Part of a small language model's weights: 19.4M parameters.
MLP neurons of a small language model. Each row is named by its layer, matrix (gate and up: input weights; down: output weights) and neuron, and shows model dimensions 0-255. Each number is 128 + 32 x the weight over its row's rms, rounded and kept within 0 to 255. Numbers have three digits each. A neuron's up and down rows have the sign that makes its largest values positive.
After each neuron's rows, "fires before" lists the tokens most often just after its 100 highest values on Wikipedia text that the model never trained on; "fires after" lists the tokens most often just before its 100 highest values on Wikipedia text that the model never trained on. A number after a token or word is its count.

L2.gate1198:082091121095106159131189137087129081172117154065126120115130133100121140094142101095096125180122158165117120066188152079141151087148097170149099121126078176096122099177184079130211139137089149081123093132129143118131107109209178121183170130108128106082103124167096105150120135125100127180110089070153161136141131152124144140140115109199149156100153125118123130175142155184110186165138132093194126093137151064125103148114066077096112189111131105125078095139158119122118109134066088137161079188057170107102163162125053102099171180117132126150111172123058145118111142138104086121078131104133083157105126192162123136168107126098103129137119165154097136160142087097123165136112198176106095124138141151086127082119061075122119103139134128135126103096178113137098121108186084
L2.up1198:137122163131174147095099097110070073150094102166174085057155093161141124156175123082101100115097142126109148136137093178102103155155112099133051130164074120088177156120153171125129181111152117146122131169121076168140134143125150079082107139136173197086120168140129164173133134142172092109098121086048152172130090098134180114113123164111137089106152131117112174088068153106160157069149133124095080147137132139111090112166139133107205117141106159189143148172101070118110136146130142145128164150139139133065188155166049174103176175150110101171107133169102076132172121109128197092056128129134168122072127130136129110076178065162153115078119140149133100146122104163129111087111103154128098175158132093179157119163102153131119110128124143112119158170148141066087141143047117
L2.down1198:099155126104133095103145153074150137106152134116072131192145155123113146134135117151137096121182128159157087156115183122155207090178178152135180130098127159150146128106136125156125122155138129074144130111135129138085156137095136134145109161122077076135134071119092102076159090159091217181138160131168165130059156125132124140174075122172112130132119072185102126140176134087085084158116191135188188129185139146101196102109127161144084170102142065127137132070086150069135117100135143155166142082126133130188088095114156154101105116111148159118112062085117187129086096120124061161140130154108101115123163148147113105185104143066124160201127160135132149080161172136138124205186154143163137099074171183084165151134102111149092121138086131077104110131105138180132148113122150
fires before: "-" 46, "\n" 24, " " 16, "|" 4
fires after: ")" 54, "s" 19, "'" 16

L2.gate1515:069125151158057112119139129141106121140122135167093063088182102112153172092096138118116108141148069116145173094138129098165119149128114187140110146089114140110130105155098149125093114167144214110108121128109099109078151154117111151152104117196085093095089079133141133116129138130102099136135117100122153176109181100197086066162069118199123087094166136149123156160138168154129154135101122112164126118152055137125124113132120100130137154077113078083140120117130095097145077104120182140159164157150101094138136110175135108102160115091107114110086180113097156107144151068061162178130140136111096144199135103082097126077138156184183105106140113120139055192144133194127098097181150155133152141148087187158205146077088123107067186101122138152159125065145145074060130104110148
L2.up1515:095122128167097090139094121173093118133104099154126156138111070093098107131131093153127166105148077106133109121144085172075068198139142140118064126155139187145144120106102114161102112209127119174135160137116048114092125090116114087089116138200118117141138146145145120151111165120081112156088154156086144130097095127115124103115127150169080083096133165056134121135131173132181164157165174139100129148133117136132061052188114159106176132107175116124194189095080104138140116129117173149175185160168139136119142132166113132112111133079085050141127107082118115107127181072118167140140108152160141141119176112148139132138126121159156085152132048099125108232158088130203143137111169144103123151092147103110140146091134158169101185160124116173163154083076120071072127154101119
L2.down1515:110114173122133102141129086078076123085110102102078110136061136097115068161157133132152126154164120168078099177157149150146087127124130141113156147116106087087134120192155115189109126173104132135154167062139109118081111157136121150161187109123098178076127170168125050127129146123153110206039145125113135147145158188162140094138134113070134113128146186120125116143116177142066158131171153150111138136096066120101139082142127105112096180139113112108184111079124049131127166125157173140153156135095147157170188115154108097141181127129102125186074146127105124156184219122131167160146128105130093127098168171121203148147110109085132112153141097103133106152122114085102111108169152147114191164128075144090157152114147145146160162179122145136203109132081177077152133135091184
fires before: "0" 21, "9" 13, "8" 11, "5" 11, "4" 10, "3" 9
fires after: "9" 96, "0" 4

L9.gate1348:128154099137145123089160185069142121167090052095156072157174103075150116126171096109182101165125122121138081096125155135117163138115065155110122118146186150118149138152100160103121139106111133123121144162133150096121121110132056076156134141170129143184114081077179150152172106102123109135103147146107199113164136141162150130090109134168148165173202139194081130135095142124110121125166151128107099095170062135147172208114182146160129128157159092135111174119146127056160134132159130124105150124123128144123134127073177111063141112127107128125146101098207140088145143181118134086127073205119141135126113164163102126082165143111072102120165182147132125152141177145104105128122078129143103079104102081087137061094133106053108052184111122126207133149189157143141097088120133
L9.up1348:097132092122081097168155218157126157148189101101095120136170082154099106160196090176129062114139159152120143084146153100135075079175128046138073161166150139130114142064142133147130093151112115122147151135105116132094164134070113123114139123131163118112089078188149179179096140133098130168110052135095137145150126129154084098175172127095122179128087146122132113081127156150155111112140127130140172116108121102143123140142092105138106092172190098163177104174099073114159155152095085199115129154092074159134155155130185109132124142128109109143118130128140135101169102123169101131049136152158137186136136135095026068179119047100073099100178171133100133136144136102129117151115099102117137100151086157064147081093191128102091102121137069171110115150108102135150132158162130
L9.down1348:178094126127111107125120110134110159135160052105097097162187126118132133133120097177133115122108182126159055135091156111105103098101140103101171125117134129075151115123134119113095142141080125176138122041144066114103151111077055188139205141145124112079141138195122101165137130136117143130118090083164122079116118153096157089126091200144211074168123066113141132158191104170161128095169177102102074162214117139075108113119090127166195168134076090120075150114125104167183153131122200166135153145135108122177158173106077143110161110084148119128074135088151098139140143115134105174125081126134135097098132154107121133122136127104082116155135095153112109186069104173112109120093165146096134139119122117084142181162106097113190122096111103104135084145086117146157183146184142
fires before: "9" 47, "ment" 16, "ign" 5
fires after: " " 34, "vi" 9, " Camp" 4, "amp" 4, " (" 4

L3.gate1400:104134110167141172171156148143115119183101164139152143132145166136076133145147151171168157124146111058141102110104099139091128088050168129147151095113096127113191115093099130127136150100108126117140115118139118128150180104090147120105117119107151201108158136162133046169140108147113103045158172148160149149091144096140125114171166116077099181196132168067132113123126134141150131068155143122173147123113056132080104080172201121133166152072089192039200132115103119115176098118159111129097158062139109161116116145124122109146124128150114071075162110132087122142131113138182165139153094126107127170054124110080160154134128121192136135103110149162126123099164122088116110060121059094061140119116111172114138059176132060146074171108153123122147134111143127145114111087072132
L3.up1400:103152149117077141100087114077152147175155090154118121095109148147137110145127183127176144159109038122143149157142116161112152150129101116166183144176131150184151085168133112127103138125188135155125154165097083154143121131124177181128163118107195089113114176111124132116110177122139165049164100063143180118089103099136179095118157120130105084171108190100058107120077127171142093128104098125147117136158074148125153117137141146166110109160117157130139095152121106161077206092166090115093151147134143144162158143174135128108151145097076153176068120114151082101131094093173137176068138087112141149081112141134112025105138119125161154181114099145047182157167138115116119054141145084094142091142123094102168121101115117068122073102100090083179137150131173139095157177115116
L3.down1400:094133144089189162166096198128155198092139211118103165189094143121103160081132162191114078113114150182122157065159151117118138133144097103132148158111118072052147109155156155126106105069120180136113127090167103167103151116103135159124098107149131139131147147126100141129181144154147158172079130121181094139139126144110135175139145158076144173115142076143135123135127142144120131154114092140105113146097168112129093145078137117098132141105131113066088183116143172154106079154141127058145122076029122143071105120132186128138064152137116158115098141144092104153110117155114048112184123135124130068157142069154106147168137160120147083118164152056128149141105073123117129137121122145139120146128116163176131047102124110174145135111077151238156104132118052189143124136099126
fires before: " |" 33, ";" 14, "0" 12, "2" 5, "1" 4, "6" 4
fires after: "1" 52, " " 18, "0" 12, "s" 6

L2.gate899:107157153134142081076123118053106079118122119121158102138103072062124094064109157103154126120118140130137185112096150096121171157154134136136115139123088126157085130115155110063142197144187223087125112144108141108130182112084175135085084151128070082131112137092188116104140144150137126142148130088216091124125113122133082083153112107210111090081165102136101138121149104161118181177105176188203163114121130090116146125168112102155158131147128166135133098164065084160092076102146095183099139114196116058122108084147138136086153141087145143081048129098158116103110160175123079161138134111188158142089150099144120119139170122090158107166084112149127163152102113110132077209109149113151117133129105193153126136145146139092130183105132153141122147124131117129075127077110140
L2.up899:074139074083084123163138111127090119154087126166085122102126090104099177148088143120156197134194168049114178128143167059152085191094129081116110090129153124133173159130084104085146083057138131178115064086108111124103140081164109104166135141118124130117052132146106140120149167145128101198114123106083152168123105143193151155088098070078141108092190135094116136133174131203145070158135134078139098111170094088130092189110091139084114058132139121152098126142139183132179120165102157139141111148149138127129129153108100098127150142061077073173099117095074103120145138113099150150102103179113147119114105097097119140151109099099128118066106148095107104122155136117116139102124159167180177163125090119152143163142129144136137101120110120132175137112208177174133113203113125
L2.down899:142200128174117084102109102068160183113092127146148100107154077098100159120182113140153147142172070068117161113164106134142098146143121153057142166093068130123104082146169110149117107174148188114182072160150078089101082110139151142171107120190144150076115102142148111204118147087141150147158127109176165134140165146136120196112122140115188116124104210124135174150176154099132140114120144137101162086096104157142128100181120090215082197156153125153131117090114104143117142114130146169153117185161166036180113097137130133093090135135084132129100110120126147048176188101132158081098118159151121134130173174133101131149129150133068140116085180127111126184132111119122126137126145116106091138142164124140058161122095149134174130101139128213144138094148106133084157125086138
fires before: "0" 15, "3" 13, "8" 10, "4" 10, "5" 9
fires after: "9" 76, "8" 11, "5" 8

L5.gate1268:159169108151122212107166173146100066179134096148131111127140117112111176111120153067150110132051123093099113122116138142068143139155188146107104144151104199104112091112104091107138119102091138155166083130115092126162082123052124100137184065100147164112078079117205135165117104138154139079141134134112140160181103091165128057173132079086147122155187121123174175113137148145116212146128149166126142131123145170121143170151137149097145159094125117072128183142094083107152149094132136155090160131151124128142096175107158119143143134122148131096152133194118137166142096164100111118121121231116065120142132186121140154088115145163110113095143143143073110117158109126075109156091084120134156158141158167053208076147147189089082119116094147193123145146122119088122077135126113
L5.up1268:105122066162148105086057115175122155103118149123070090141090087184185137131145153085135131144125103119092148107141140158150106124109122096127091151202099106141143123091111090117150189101135181096132133091121114095122116168134137116128112108170146164128099128128127151084158127136146170110134064123091118144150091160142195082130127110172149160140193189097195118111161143139066175148119162176151153119072127241161096097138160126151178071099118130108073074073141164108174140070101154081094179144109119148139164173081142101169126091117098103141177111097156093183118167142095119116111172170124124121151114137094116133157139165168198122141106140110129166154152204163098151129098156067145112146112136140098164090114151086122128125122130136119155125168207131067121195080145086
L5.down1268:176063117109090112109149085147114107103133130099111125163074098127114130126068173108099126155114136108197124069124146082105157114121139106127101123157151148120149092143100078118120088085118158126149160109118105133126103127073143169179122178158095099167118117091142138228161122167177141184093079168145110143177130152089115119132153165129132121100105146115141138122105193116124082129157066143092102114125140136188113137129198067116165126114162106165129142139187104115124114111072114099067144102156100097144108142137123178127089124084112124113091103052079093096187113100179136162105089160204124084056113117103111137120161121126176210144197103044100131155077150097107104143050122124146125167137093103162189126130123088129121175072152108096100176144104177123155168126153118
fires before: "9" 41, "==" 9, " life" 7, ":" 6
fires after: " (" 24, "==" 15, "–" 13, "-" 11, " " 10, " |" 7

L2.gate168:039147129105154173129187104138119085150092117097185086106157106149162133142126135219155132134109129127110137127183103080188081135147148133156110168187117123155136085161120118111162185121116130097115134126102142177121114149121151119094128107141133100140142085081146171144143097120111196138161152096138145114215100132090196114107116106115089149107061159179097173155142140144094148116190079121123127104117138124091121100092102109212148199012143128126108150165134130136098096102198099155181165100076163130113116119140117098104125129120139133129162138146104115109113130126153189097106146153084164081117065142155152145176113102166141119076143133120100174164151087118107107167156145130159106192123079130075166079136083052117108159143175120146168120091137199158154095120146163
L2.up168:136164159129098128163096155188088163115133090181138158153156118087149157147070071129167199124105113098122127194067165103094127130113103162145092112062104122138140136087133212150151113142052055143102091151095102135111120102179087102171162102159103167101057094078135139095086146144103144160084140172133156133137161118111133101108148132074111112104163085139158064145076114148132153096136139137091146222184125151111122092134103097121129087167096152147100152185149116107184108140133124132104126197159164123102095096128113159126169112145118081173130058164090129115171158161073105116129147126144123173142135150069093087127097128140183136096137131125147157106122125086139144166162140120140096109135110115127179065173201148162138137089110106088143154139058096158183166180117159
L2.down168:140169073119128105062132114135172095111099173143143141187084129125116118175141124130138131135113183113104135153143164163161074136148136131104109083140042146149149146146111094101173155089093144141095152122138218128134180130121063062121079170111196116091156159144158094110163148134153121134134141122103140082109144157157100159140062190123091132138102127164111104154175132098160114160156155156200127138169084125148145164098113165112162135181146136119185108104092151130158144058164171131128154126099167105145143108135119137100140084108184196141071168122103126144106139117153128139087077166161146136111108117172145167145143188056093101124168118185134096059090073243108135150147159159208131124106155146106118099110103163094126127099099110090163086185134097114128132080142141
fires before: "\n" 64, "-" 14, "0" 7, " " 5
fires after: " =" 52, "2" 11, "s" 6

L5.gate975:182134084094162067083130129130124066134064097149207142124149135097077118132093147101082107170080173142090099168131185113169089176126137179140136083089140156150188137148135120125051119143144105158147126179098081111063160163086110139128140164140217136110143118088101153149143144133087152148149140135166135139128142082139130107172113089197134115128195097179110096101084144126089147107135168145152144096149154161079155115150125162137114096124126155155128144125120105150147142093166156195115153087125101108064114156166149141074142179140105152128156110081075094199149135121165162118148115146120203206159108151118121153160111158190100142179091144079099114083130073130065146140110154162173142109146093092172157165090126155138193118091142082101150157095105116095099122121122159
L5.up975:112181079127121130129175128083103124148132157116144172128096152136182158090151095139118127121150090120139092116097102115178140148138124144127093120120063095118116130155137083105124173094118149121138116100138066136159083086112196154145178146126173095123071179153171090154128137144134133157101131090113084118136083149130123099104211141049169100198114095084120122162163183117109227154119123117132191123147127157159123126139138151211109097112140041130145128130107127152133119153134085099193127154111165162112078142193128083173110140139091160094075184139148139174104132111168094098103158161110160128139064107091098159106207106133166158098082084119174129087097164157121055117137080158076123154168134197154102148098141128128157164141163175119152113133148115179117087092168143
L5.down975:131140140052162116085171178128107107080096165148096096079117198077087148072106141086064114154084128153095180130151142189146147111103177174146139090136127094171139136131141177111096110147136120084162066163094120126089140163139097104111098111160162101137132083113164165170165128096115111163085148154101116123106113148132112121153090115150108108212125084118118146104105163110019139142139130177146110108205111149125105115173123101117149171132132116137126160122124118141169117088142166143124153167122087144067108135161115111136136118163128118061195092113138100161159106097149159066149108173097144097117091139163142134114133150136113122178117152140101090101190093205151173131163153097163119144189127129193155132122162084166086002128122163174115168103166124113143100124168112
fires before: "|" 69, "\n" 7, "2" 4
fires after: " |" 78, "0" 5, " Nominated" 5

L5.gate1071:135087119144153127094182075082126144111123126095164127114178132099093128123087142152096062113113103162107138156129143099141123123150150188118157092083142129096118144163170071088129106084145143120144111155087094123154124172079155092110190159140107177146119074116128129120065163160047094201134172101119102158118154119131104147165179143143194115146110130148128100084073153124081192096134160156169147122148115141055145206155080128141122125064059143141162150134126136124151186104160104125111132056163095103090164141138161055073129116100123180108142119145115138209114091117092114218089125136107108161154055122094108152082195154169136106139121098160057117127149112191106127134142139116102127152086173149173159144103156131128104167087094122112113147176133083130118096113118118
L5.up1071:115153099081164124093185114131108127107066132163117095065143136144171143132123177104158143104108198109103187122137138109123108156144139208100135100147092124115084091089026116134149136070128145137072118091113105174096180154183123130089138159179155123129089146159142156103149145132150155081129120111049126141140084119181150201162149134144041149104189109165129180130126096051150114173122125147131121168144140114158027080136110139166143114136118141153144143080138141100187143141142125159165159176153135136081130163178123138079158168116093117162079139118159090116094154126118131087124111151130150138179141078128114162103159115126152152152091163103109076089131193117131108131162072197155090164125151130136158127091080077175096140093134107088128162114182095128119155156165085
L5.down1071:124099137143136183097173117073154152052098119145095102064153191117115073151117067189137106129085154158078138109105119101137116143138163161113131197119106106048051119179131152117150109077147128128133126120103148144117122109188099093124070128186156139179090088161127180106123147133164117102146122095060050099128124104113149140151124091138137141099094123071146121110138139062074144085122099158129141120145144141173066114149142155175192150154131106098136140114161145150155059064144123131046083118109099139133105156126130110135123143125070095192158163124207128127129185151085099105123170118103125080150143176111158163120180119136164051209122145137081112129134127113146153107140160118145190165069090147170165140103140119155115126114154067168118123144145147140140150136144096
fires before: "|" 91, "\n" 5
fires after: " |" 100

L5.gate332:143114128096052137177124163152132148086120130153081146211186069146119130096128139181164133130099180198136171139201106095122102131086120174173077136112114128064115145156151108080095077129177077147133123107147078185121151097077125126144113113149114145142122131067090177089141147139167156161155104074184073199061162120114151093156067144167166118125169155092132116152119147139096165118098133131128129087066092153048070119148099163128140141144089130119050144178165111080157124083115141104138165132075127131162123130084101180099157174133104089147141061124155238130150099102111157115165150151108120128096085136104143094104118141164147114107127131131112095122115138178166175178112131117095135145135123166153156135104163105149159138125150146136086130142096144178098094130132152
L5.up332:114180082111157090144169116137088145199091137150145086105112189047184155114059159114163114110153141147118158164115191104133103116145136118155123082119106094144144177101182085124143093118126150102101113151087145119104152134136175099134201072062181118134100125187201119143119121151142112092123089177104140093158127125110214112170138133095110126137194102176116166135092141088097092038100110124141128110125128181154114125103136083147161114121114094148142199138139153163188129101173138185172132077150112149076141141086122160114182078106060107163131200155088088109123188152142110131102160145078145117116121174143149106090138146192131098118099139111113137119109126136130123110173145165188119161121114122170142157085107198099116079091159167118119114113195135127137132127132094
L5.down332:104017080121135135092114086139138168114095151086154119127158117091129122110093130179139135107129174080126086153079127175097080113160139152140132189145109199115088121182146136069045100104166132171125120152115085133125122138129185139108103148130141109170096143106091127134151161117109124121152150116113098159108110059147081136135084087180130156187106125119159128130109091180142124212108075177109106132107076075057080109080102112097077149118132136123049113145153152116149111154061114100144133186128146080132134074149133116109183146090134127075094167085101181118112058169075180169138129099115113132134084084118099087113079126110129163104131108146128080141197097112167126154131110118164112189138159143140165149115140139147179177117091158111088125139090161135174167156120120
fires before: "\n" 88, "-" 6, "|" 5
fires after: "." 82

L2.gate693:084147112115150047172174144110122137066088144114165095158166088150066067130124165151136083149186131116153141162066105128116108111142147153130130160104116120165098162167116109079125136128135167133110115071110157121135154116143096093143125107105157207073147149069154116099101124177111116191150162103135103126137162145157120065154104125135168121138127123122090146126195113092111140157153153163113152111159129125118161143167074094162146151095099094082103101159150087145153158080140102111087089132115065104111079113183169094144149181140121115111130095103121147119155115086061148149151175135194135171117070096089114230209128211182139096129122122146175125184090099193132133136177166153115140141153112167135153168081219128162141123086109149164111120103123109123096157100106119
L2.up693:118117099133078136141128137099111122131156092120082138092133115124130172094102134081139146106109168165117172102135129089130121086145118087123129107158143162149150111088072087129101126181142100142119124146074136088104123069169125099187118146113109118109106115168112187157167082068183137104129112100203149154106084097119169170096053126138083155153189133100117110176132178104116159144124055154093150160088099106208086158120128195124085109089153134144085170117102165156105089127162133126205130111184155127120145213130150140109154138159161113162082141123128123115122153161165098112095118161050142152120152172195162072071114127119100166162170146092131104059133158106075168115099121104081081133139147083118162116161091145102092113193206095188143108121114138178153115098142126
L2.down693:104167080111151116140111100189168129104129113124135080122136088103135135132142129129033117157160097139113150164104149082141084153104128185192142150122116087133105170129145127138162164198154161119143089096153177139117103166170075087215116098134158169115163112150124127177057151174185140136126133097123138114160093187189124155126105110068118133143095119143157131140127100103091149170087175093139144153170125109088154150177082146185067159093179148088151095099152120188141150057151135184142121165153117143093012139165117091102130132131097055135138120096088125126129133129105126134108137134199150154166135162164095121159133133127169097144158131141126112162132091173182142150172138170148067129133146111115104118110051128117108104084117125200139143147165092105107198134081124
fires before: "7" 15, "3" 13, "2" 10, "4" 10, "5" 9, "0" 9
fires after: "6" 15, "4" 15, "7" 13, "5" 11, "8" 10, "3" 9

L5.gate1321:127101122117155111200114136115069131123082094141153101100128115114165141107083138200145092109107109148113132219107171105094130159180075134095126119101148154149155157163174136121119098090144122190100122130075081122155134153081179132096163172152106149103084119135119156161092131111073116160130098092178120161148157120186126172094079114161155133112145130166119067142129170053071186135166186175161183125126085185016117163141104132133125114088118165136136210157176125133143123179129136142091163101173129130107119115111102139099100115096118157128125110175105115191111143092101173129122109127092142121160099145103069088093149162159185102122157137129099107114133151162164138133148173149174128124198136181144177139039152155108166121141156128105081121123194093135151118119088154
L5.up1321:075199063126128089036139150131118168169095131145110212099120116191129125105140124113162168147120136116112164093051126099197081130102156187075212151137084153078116117145110096123125152078131159142099080142121125113070054162144148105046102153117195058151109151073098135161148103154083144101123131160096135109106112116198157164100142132130156093156125129122134107127138126093119145118119117156145185143172107170134111170152142134119100059079087157139137174143133150158110134164186150142180146152124128172093137135061146130074162107074134173129168097140108172144176125110130167146157154208131117163158150063145167169106180127138141081102100163168139074114139127147130122149124135112133148143110101155179153123081135144145135126162127088131122112130144140129108058107156108
L5.down1321:137121094127121148062193114083182132054083172131065111114139164110149130107158083173105124098062146132088150131133179103134152127134117156135131182099074139105100100195117149113123143142156047170115085132169070155074082090163103137139101171132193149202061111164102146133063128088157147100143158108080121106109159080144145140198081146115141126121130090082123104144162147077101150137122112148152137116151084153111099153140142159136169123123104130099087209156182183134134074076130169115158143117090132123145103127169147127133111102157105078139145137081134144138069143165104111142130157051105113139186066149086135166124175167142168116141092125198093137119163104104119173113139142126166148168142132177124205119124141147134139130083147103105055099128175113118167102150121140
fires before: "|" 90, "\n" 5
fires after: " |" 99

L9.gate12:144108097162130105111165110114094111114132108099135112092150104147155137092136092102177117185097183153140089088109154104125120141122135153113161101162103142150057084147139204105053110120098143105140127158111130128123114101086198166154152096139212158115061122070137149172112106152138151172108156181102163168122113134140121140109160072140180182145104164079168102138155123150114131164137147170115117126126081138147132137177063093086118172220163096077089202169132075159078161115144103081144164139130092105132175130080147100106086044072149138109214137159153126092125155130117118126117152185116130120093123127146161187139118158162117073121121111153120153156169153159095083148066124171101144110134118146103178092149154116154116126078070099064149163112147168119132079104095110
L9.up12:133155106099122143111152121095120096152169136170102040110077108143105076116086091122141144152151160158150061103124099094106086179133077046073162109123155149110124141128146133168112149173130123155158133184115122092116132109094100091109172138150189103105145146099101164139152108052108112189111183124102167102123206166092123147163133136111156113162174084050174113158111092119162120100129125164095151126134084203134140150134180112119125094188164107112098138072102144091155097144173125168157094124134158129172118094077136124134086089034127124148172137186132070084149096102138106078122147120163125133127112170085134118155083128159125110112074150152155149139182150043145124134048126100139164151152157120099143078127145123085188171149103151069143133175091124109111147127142103
L9.down12:134122049132120134109123112143135112104102132118095113154090122108076096109143124057085156118160121186155100096156186152135150021059106105110110157156107103126085147080129142201120141145127088145095144135134119125148129118144112181087140159129162105103142100129097157117119130151099124166065080114092138117087093123127116091111130124136115101112157179058127148103110120104157132102070093177134102082227135144149076179067135119101134139122121096171097161152138146160144107147075098144179143138125109113096082195105095153119110122128094127132111160090137121116140156136137082167132161136167104166145133128161097160237148208115145132161106168060136160165207131062166131123089108164168068170174099137140165101174088144102123206110181161127106150146144147121146100149142106
fires before: "9" 99
fires after: " " 54, "1" 18, " (" 11, "–" 11, "." 4

L5.gate485:091123046112070114174117118098063155148107114116108143143072136151100140117132127102115127107129067102129114064132105117148147146143146140141125072169121174166092153144152134120103085073192135113152154114167139080138155102134121188143113111126148226116123153176135106143153108142139123129185098088176156159114130133155180145113180143133153139141148136067165155111139125129124125027121153153135150085118096071114075119149187082137179149090114166132191097143128068139142134096165153186128120074093138111096114147109145096167126138137153102105140102128100136136044154132075166161182123122137076183135134141141127143108189160138197152095087153176117147120111150166101152139099120144116115142122173114090105093134127077004121159102154167120188148121204133099098088079118124
L5.up485:155167091109167152115084136154109096101124109111132152078129159147103094152140117095120117096108078178134181101130101149111130087105088158144147077105159093138129117145117232190102133161113113116123177152115073158090133140070081160064080089062111094195160103190128143131120134100046088101120106139119143098134137128101157129170208133173190115121122144138188080112157117113078185112122147061100110092088094080146122153132172115145080096103117169131096127164092166131128159127137082138072069110126154152169121135137129160114101107140121170125113144120168158115064139143164109160134169083133114065135098100135169124152157127097142097189093061205153130125082175103162161133150101149111099088172137101114104143172195135154128138169171165168118075173126100119144121145151115
L5.down485:176060139110127107125177165121141068150141120102179112152122126147160201073128114124180100157165126112147153099160109087098146098139093140152149110140159115082100127073133112054090155148187084133097154116083158107153143096114179091126138183181085144149149094129183154170105142112148175208103169164093153143153119153156127135155100078112136174188136154204128206079091071117148144192155138075079101047132110141079118099100092146117106133147139082126116192108168139146148131091110120072095113119107144157153079109111083194128159145102138108171110111123145141145153071150108139185133131146130176120114126128139085139095104107121110128080121150075073160060105133155115114140104148164076131118091121107128104113114151177162110091117067113120093111174125168171108132136076177
fires before: " |" 29, ";" 19, ")" 5, " the" 4, ":" 4, "):" 4
fires after: " " 45, " (" 16, " |" 9

L9.gate460:140113050100119169143129150121088130142115150091088114155176130089118109092122103101141051149074200107147139204141128119090070157104177129079140143110117165146142138121133175086087132173141081130125044096105102104085073139105136034176188128128099104063126126160180130160105116151135145090121190119154164170160151030131155090126130176152103104130153157164097149124158090131125111090057151139068139141151117148127083107130129127135185106115137136151240117130174130137136152107168155104115145111133124109156143094150094111111152167149150130158159111108155176101113138113094151126107161118109151093168153102119183103182162167108213164077129157139186127164080119128105095145158147158114137122144107146127101098188126135100111049142134134127164114122162097128082100151099150
L9.up460:089085101074140100149115144154032142138103113189147077167171084126156183198099142116146175129114126144142128120118126126109104106111116127143125149122169168103118105190157124103141168094141162112123109107148149142138117134089120170143153058139141151048095125151135065140104065130176116164161153067106130080110161156177103088122098187130134180101090061149120123131077095124065070148120159150109097128126101080113127180077138134108176143146076102077107133141170117120131103107126146160151114144122120147117136131118177144125175122156089165119090107063160131128119144126134126088147120105147123124154142214143135127020153104131107107096115102203146174133162091143108169105133084151127181108136115096133166180071146190180091131098147168192099135131109052169098146166162138
L9.down460:090138119074114202114133127125114088223122122051103187159165085138138163104106119149125108089121146093136131174139126182126075103175170143143100139148136124138116110132129117126123164123130110100110102117130087158096104110111138150144174152187141140179126143133092094130108128152088095109133124162144170114124130139114166124095126112183132071152170147129077155171137085124100133156077133121108114109127156123075165154076159183113131111177107128071135086164113124118122151130090171162185161153079166079101084063133081149128135132158187122097115101112166196129147123084111194169181170123146149097114154118113153199132128153133176119100125108217093062176119116139154133144107174136102131185161135108144122103058134129146093088103134121111000110130147131088064164127116132
fires before: "\n" 84
fires after: "." 78, ")." 4

L5.gate1212:129101116117134184130161176141141092123052098167123100100137145123128124179116184125148195150107158148134111150124112112164093123152142116098108063117132119104152119137173137063076118047129158143172132087135161150136155167135133084082078132088181172119075159091132099148117113159143147162162130138141131152157133122151171109122065113142133109118141139124125113129039151095146139102115140163152136102130093223070135236162100159147200095052085097145142142159155119196192151131179126164094155106159121141066101164107178088106181114082152124128132134127083163199118169097057126144118139195145174095138127193111129145100182135179159097167127125118121113136117198110075127155158150147137098129163105175138146143126152078112140130134095062126123121102130112112142115146118145
L5.up1212:129148098090200149083170107109169139139151177134084179123136194125174148174164104095170157134090178096117110134159157153151131106153135111096117135079108129136111084103120116119132163056166120172145137133119109121166112145132127148184111142140155080181132165188096168100093116123124147098128096108100085117140172105137148159161163154110118108137171156087108062128100152103101126065082164144079127158178149151140106130126133196143164038108130146126168127146191130126127087152120173172156194105108177150132143066110156168123119094136133094131160168086148111156089118142126158113149127121089180098174155137059100139141148083168186131182069189116090103080082161101126163131124177081173122122124100168119163115059142109167169123112157112134110136176172102144125045185172103
L5.down1212:121104141115166184100167073103157164115123158135136125096136159116135077143174067113115142152091152167111147141066109130102143175126198139103123148116105080120084148161171148171140159120151111118106077093155132159123118140159123084139126099169144077150073156150113204078080104142094141079122110108074038117082140072094126160197140152143178120077151088095174154142134144128111123125131142189104131165179121132093107090130114178129162114126122144137154195135150122126141111111075142147141101133106117100120116094088144099143126164162147096179137215078159117133078111153159187121171166070113158064150136141098125140161146181101106113170090156184131106092135108089183182110164141116112148144076143152164145133061138110201159122102117049150081102176141112151114151117188087
fires before: "|" 93
fires after: " |" 99